Weights of a small GPT-style language model, trained from scratch on English Wikipedia.
Training: a variant of Muon for these matrices, 480M tokens, 7322 steps.
MLP neurons of a small language model. Each row is named by its layer, matrix (down: output weights) and neuron, and shows model dimensions 0-127. Each number is 500 + 40 x the weight over its row's rms, rounded and kept within 0 to 999. Numbers have three digits each.
After each neuron's rows, "fires before" lists the tokens most often just after its 100 highest values on Wikipedia text that the model never trained on.

L10.down426:494502533524405478473482536548494475474467541471398510522546495519521433495450443446590520464457507509472498502422548556471470530565516507461449470543478478473502534499545479499533472492517499458553440469452520516511553442453459412484532385559529515574485543463510483512512533528539531402581556500519456489527500526541593470504457446515482488465489497514472523442547535523584472463545
fires before: "t", "ina", "ines", "u", "ia", "an"

L10.down543:518479537470521508522489536511480559517523490448474543498516550583473495484402498566506506507453496529528465507530582479533559476517531486511486602506547485516525487447447461535488542533501529511432466528498410420491542451445512483533550504481466541504509459478516514591482570496470470528478502473417465450564463457507535428512456546483546511548441505444412476483489475462501502479501
fires before: "ed", "ated", "ually", "ing", "ful", "ied"

L5.down641:511531488480534477514566458559447461569482572515411552427508622450529554519529480471464576500467474608523505462531489559586557465569464513497510515465527471459560483473492514483503559439481550454496454580495526515482461518511509448521484488516516492435506536492499524503526456525502544513522555506470469503490529560528474502452546532468474409415553452532444472526483523455553452503488
fires before: "as", "ts", "y", "ed", "me"

L5.down703:520487450591437522529462523499482534421528499440468448506535540500481484445454526492585493523490485425520471523448561483505530475495515501585496516587589364471482478500504424532420486494501504552517502523500492517495499481483518500509531492440483463443486451517470511447494414587500502491554461512443507525521544470492556529486494527507481545558538522519487443536506595495504565543534
fires before: " ", " /", "ist", "v", " No", " Pal"

L10.down197:545555438585465456524502455469423560470504438479477547449513492441491527462460585523549467415469538554458511444460537472530505496528512435500492488504491557537539522545468497508492502471560559505531486513474510524604506450440437492452483456501535569517479535503484517444478535488490467490528507488543567556449541528547423513425515473481482419530490561470500566561453485500499486584546
fires before: "ther", "lished", "l", "ch", "red", "me"

L7.down66:529557462470551480459451494487541535500490449451517477485502484532559590491527521368528462467491470436511452544502515496521483517412475484444472547452516477481585523457466439438498579525432442500544514558504490535526548445459509524482462436500496500490554535470452540534533507495468491574465476489512452437460474444498457492523528535598500497484474416498548511498547536544555459573549
fires before: "al", "ed", "ation", "aced", "an", "ally"

L6.down479:469464577444483559524566466500453630472507472525542556528462483436487542569495510476478483504451445493423479578472462525564522474530459475489488490449481535512540519444511531481528537506551501464477529462477422469519532486469441538589521558494515516490499616468465474492449397465414552457495533437565471507528482525504497481492531509536587483523531497455511517453466512473514468561411
fires before: " to", "ed", " as"

L5.down903:457442545504520519474501539539516518478489390522496459466482409537466575523532561500477520436530537488530524503433581479487507433501512479473495571428487456515624500484465561470536571508538477420492544506530558498527536558466512550482435495508472464449531492464462521444533485557509508501507498508446518456432484542474481474477593458507534507505524586463478465480506482417447466475487
fires before: "te", "c", "ted"

L8.down222:435460577482534511480492452515484463514510442465491535484544484507540560585454434507438582521463473450498449488419450449511520502520551552537540509464547525496448566469479528450437520559575491526609471514405484531521491519508515490445501537471501482483500488503462535490541577459522531451565512479492502462449441527529489429530467472509525460560491535470485554583513508534474528443536
fires before: "|", "|---|---", "e", "|---|---|---|---"

L11.down183:538457537510492509491462449428502512490462435457484475498430502494528472518506534443561551515499453536490540506524551492467572527477490623560477516467414541507432477549494473535521447470570432498442457510598502484580488438478537478471456471508505496509527453442452479474515473495447460522525520609593470484546500524475577484416494498467500453528531527566502466521478488534463537569490
fires before: ")", ");", ")\n", "–", "),", ")."

L6.down190:504459468466470543517535460489511486525435469564476509582414537445513504484464493518508525461541508529535481513530531453481520476461455499553477534457452508526455495469490518504442563445494525562542431447500504504498512504478554504436526487586510511515568476518418526556539535481498536447533433544469476532469540581474478471464489467503451484525543474462563549422510454583556515565539
fires before: " ", ".", "w", " w"

L10.down330:525518498535576408505483499466491513484478465487553422552515543458514446500487505460516552551429500463514496495503479510465507514484493494523484534471508555519493448434478463431503537543509501470450417531485527429419458448472490504453577484541491562502498522546504501467462520598550482489531461490498552575463442469552529514533517473522461511530494472425485471531515473510517440540482
fires before: "ian", "ia", "an"

L11.down936:477565489497522479564514477488487569463494493475510442449444487451481509496523591484504405519456503462549501525434508525522456522502460511480506496535489504509433481532522461496475419467563495555465481506473525461470468554474505574513498490489458477556558501575498504471483509501486542575413508522447410543551437482530438491473473540487494488464520449488508488576558486476573503486508
fires before: "ation", "ated", "ate", "ator", "ations"

L6.down299:336557461506492522534518561585476461518545453436530456494533509479477487512469475472487493521490530559493544462487536513450478547432446515437507506579465401454594494604480515489539521498518472555472527471549506527517487524448548510445538548554496533500518459535481504524485463404588542480525512525457515498459461460464512496478516506455474463596476507569442484496481525478520545437519
fires before: "te", "ge", "h", "′", " of"

L10.down883:461422488546482563536499451472532480413456520499508558557497501438479526485442548484480504509481470513369465443515460466483550528499510477536515531566493508481533504535468534450509494497463512586450520411524544545485404497491512508456510427460476434476524461527505512547499498496558492499481482555489488499562476476445619461525542507521495534461466521581485457473514457487477530514467
fires before: " the", " ", " a"

L4.down667:586511471477506477469520544530468489516513512489484517506614547501503444441539512563474427484476470558491404447500522488476529509500569456513468518496571521451495524504418482497516460507483523490498555566541509505571428567482510515467504475502467453438554465456542531484515493480481525545547402604477498457461543491542506479458555454476544500486579497535443499435488530548473532519471
fires before: " the", "g", " a", " his"

L11.down136:499552472510565468499480527442487543484460455495508507437489520494496473485525514512536554551559497489439442537491526441524509574496536537531459509450603479501537566524540491508532541477513505490557543487520458510507502488468511563439593513492534481545513495510454553507533509463531525470451525510495524457554557513435448473435495535483540460455539487555435448577497500437532442524508
fires before: "s", "ers", "ed"

L10.down946:501462524417429474463448592519419562519536421550494523523513488547505480507492532557560425457565457503522467463432481509512447551454448519457459509493469519487525484517442524486522475511516542500539549527510469504532493542546423464508467478494462462462562510469437572549532542504527535490515516535429526521518472534564532502489573416514546447512471536471494564561491556569515506434489
fires before: "le", "ons", "her", "ed", "hed"

L8.down350:443530509455456494480485425533547567489496518466513513533515525512472474501486478541529530487503542521520551485454450434455481527497496516469618488552458463545514500480529516447501439484526476453524450555605477523542472551462492599461509502533477471477482461538465421509575512458449539532506494460519470476511455497516520443510516523496552399465454509525583601521477523502482488491473
fires before: "ent", "ed", "ing", " round", "ents", "ce"

L10.down920:430489502519383532545534463479463585537480430513530470517504559488496552508566472511514448433474471567470475496518493464530533497487519577507489490486451531465492511446478536528466495485487513476512470455519545484595450573486542424481441467550523574494452469527548459469442468509510527456513498540473509494426426515534530560489517458522534488476425530433472493527465428485457397490516
fires before: "-", " r", "ther"

L5.down954:490480532522478541540545456501502499589531535534535459411539396522526512564453516486528552555481523516570543480533533475527438569550479471543436539480487497526387538455471526495509506481487609496485428464529510429363533485451498546503477473584502422536525525433491526501461440514491463514485508490495479449486532465544570498503484531454534567450535495498481459505490460538500486474472
fires before: " as", "ol", "ins", "ary"